Part of a small language model's weights.
Training: 145M tokens, 8826 steps.
MLP neurons of a small language model. Each row is named by its layer, matrix (up: input weights; down: output weights) and neuron, and shows model dimensions 0-63. Each number is 128 + 24 x the weight over its row's rms, rounded and kept within 0 to 255.
After each neuron's rows, "fires in" lists the words (lower case) most often at its 100 highest values on Wikipedia text that the model never trained on. A number after a token or word is its count.

L3.up655 [146 182 164  85 129 111 158 142 115 118 108 152  93 130 148  87 136 107 114 146 140 113  94  62 113 111  84 104 145 156 156 156 135  88 159  87 128 149 123 153 132 128 134  91 128 140 137  95 149 131 148 139 152 110  69  65 146 147 155  95 137 113 150 139]
L3.down655 [132 140 126 112 104 129 109 113 152 165 148 102 135 101 105 172 175 147 147  83 130 114 105 139 165 129 128 148 104 155 133 144 113 114 120 105 154 110 129 144 178 121 114  88 144 126 107 167 127 129 155  84 148 140  80 118 122  91 130 109 104 144 137 132]
fires in: "south" 21, "water" 10, "northern" 8, "short" 6, "southern" 5

L3.up136 [109 105 149 116 161 134 124 115 126 133 125  99 113 151 150 104 107  67 136 195 118 131 158 101 114 115 153  90 133 143 113 152  95 150 149 171 130 142 159 124 104 129 116 153 140 165 122 121 149 123 124  81 149 142 127  92 194 131 107 133 114 126 151 134]
L3.down136 [118  94 135  90 135 128 147 149 172 147 177 128 101 110 123 130 161 105 112 112 144 164 165 190 146 143 166 124 144 165 137 112 141 111 131 138 174 127  96  74 122 111 126 133 119 107 130 142 119 135 122 150  98  90 129 136 115 152 141 124 151 110 149 130]
fires in: "american" 18, "research" 9, "year" 8, "tour" 7, "upon" 6, "comedy" 4

L9.up814 [163 160 132 176 137 119 109  83  67 114 119 110 144 114 131 103 114 111 115 154 119  64 127  93 107  62 113  75 128 138 160 143 160 100 126 130 118 153 107 127 115 142 133 102 132 126 133 131 110 146 105 142  93 132 144 125 149 135 146 153 106 126 128 124]
L9.down814 [151  70 119 102 118  87 107  59 161 143 144 105 155 122 139 100 154 114 102 117 140 124 100 136 123 151 140 123 106 118 119 103 119 124 108  95 134 112 117 116 164 140 131 151  91 122 101 204  86 152 159 130  81 152 140 117 149 107 100 108 126  71 129 127]
fires in: "it" 56, "its" 29, "itself" 4

L8.up373 [139  95 135 152 119 160 171 138 120 137 145 120 111 133 137 138 124 120 127 142 159 141 140 113 191 132  88 125 168 123 109 121 142 150 139 160 148 157 120 160 133 102 132 194 117 118  89  77 130 166  85 136  78 146 136 157 102 145 121 138 170 115 125 110]
L8.down373 [ 94 145 147  99 131 159 117 145 140 109 139 100 110 115 141  77 115 109 101 115 121 137 130  99 115 124 119 143 135 108 187 146 103  99  93 118  94 121 119 121 150 117 140 111 126 113 133 154 147 108 175 100 123 136 143 125 120  95 113 122 136  97 118 111]
fires in: "film" 39, "second" 6, "secretary" 4, "films" 4, "who" 4

L8.up430 [124 105  64 126 116 112 203 157 112 120  69 127 128 154 143 112 101 122 104 104 137 128 145 127 142 117 115 114 127 145 182 104 147 112 175 155 125 140 126 123  50 122 107 129 110 128 137  88 153 133 157 137 149 181 140 108 129 168 125 153 131 115 162 151]
L8.down430 [174  63 121 122 115 121 174 112 133 135 103 125 143 135 122 123 178 107  71  93 128 111 131 110  97 114 108 135 141 114 147 138 143 144 156 113  98 168 171 159 122 117 139 103 179 136  89  88 200 155 153  85 144 139 119 109 111 146 125 198 124  92 140 166]
fires in: "october" 19, "january" 16, "royal" 10, "loan" 8, "liberal" 6, "robert" 5

L9.up89 [115 154 130 117 147 100 117  96 107 167 119 175 105 138 151 114 111 118 127 134 173 169 136 127 109 131 160 104 144 162 155 125 158 130 159 127 166 162 143 128 106 164 119 152 183 129 133 127 128 158 115 150 153 167  95  80 156 172 146 141 119 130 142 129]
L9.down89 [119  99 128  84 146 125  81 103 144 137 114 135 211 111 113 127 105  48 126 128  86 104 143 131 160 127 138 150 172 144 119 123 132 129 145 114 127 145 146  96 132 159 139 102 128  95 150 122 144 133 116  78 111 114 153 123 145 111 149 119 142 133  95 144]
fires in: "first" 19, "same" 9, "year" 7, "total" 7, "single" 4, "more" 4

L8.up549 [122 122 123 153 150  96 132 101 147 135 111 116  78 138 133  95 123 159 159 161 136 103 148  96 145  96 137 106 152 161 194  93 122 132 124 138 147 143 144 140 121 148 120 154 111 122 137 114 159 129  75 136 132 149 125 102 128 154 178 131 110 104 193 111]
L8.down549 [140  96  84 158 153  81 140 141 121 149 124  85 140 111 139  84 138 139 135 141 151 109 135  98 143  87 106 132 130 142 140 116 142  67 150 132 128 153 164 149 133 147 131 164 126 160 143 140 144  92  76 135 156 143  90 114 161 195 153 119 140  45 107  91]
fires in: "states" 24, "where" 14, "when" 12, "stephen" 4

L4.up653 [182 127 122 132 105  72 114 134  86  93 144 135 121  99 145  85 143  97 136 128 145 127  75  75 105 106  89 102 132 121 168 154 209  70 134 168 141 139 117 145 152 127 127 140 136 148 134 109 132 128 123 143 150  83 116 118 156 111 159 128 141 111 128 131]
L4.down653 [154 113 147 148 132 113 109 118 132 150 139 131 115 103 119 155 148 114 149  95 135 143 151 106  98 152 142 141 130 163 129 139 128 124 133 156 164 121 167 124 162 109  88 120  89  98 132 149 104  73 155 110  98 142 134 124 115 104 132 131 106 151 119 153]
fires in: "it" 19, "national" 16, "government" 10, "goes" 4, "goal" 4, "female" 4

L10.up369 [ 86 212 137 132 149 121 142 111  98 153 132 112  99 135  95 124 170 108 135 124 179 127 123  75 138  99 132 135 114 128 132 102 125 112 129 151 101  85 111 146 120  94 120  94 137 165 116 111 171 181 157 114 123 124  90 161 170 109 152 153 122 105 149 118]
L10.down369 [145 146 152 101 129 159 162  97 151 107 126 155 101 165 145 148 105 142 162 148 132  86 136 103 131 121 145 125 115 153 138 156 161 133  80 161 182 104 153 146 126 109 137 138 137 145 119 110 128 128 121 107 114 138 124 133 113 122 152 116 124  98 129 117]
fires in: "design" 15, "designed" 11, "known" 9, "northern" 7, "party" 7, "southern" 6

L4.up480 [128 141 127 110 109 101 169 138  86 136 114 150 109 136 114 138 146 123 126 119 149  87 140 128 164  86 124 125 140 106 145  87  99 124 146 128 150 134 146 154  77 109 115 176 113 142  81 107 130 176 138 136 132 157 160 106 117 163 118  99 130  86 173 126]
L4.down480 [144 141 135 135 105  94 119 114  98 128 109  93 151  98 168 159  95 115 104 135 142 158 161 178 157 121 121  95 127  68 152 163 133 110 150 113 156 133 104 162 129 144 157 144 150 141 130 155 109 118 138 178  85 113 137 148  99 127 134 121 129 123 139 107]
fires in: "film" 27, "films" 8, "february" 5, "like" 4, "midfielder" 4, "features" 4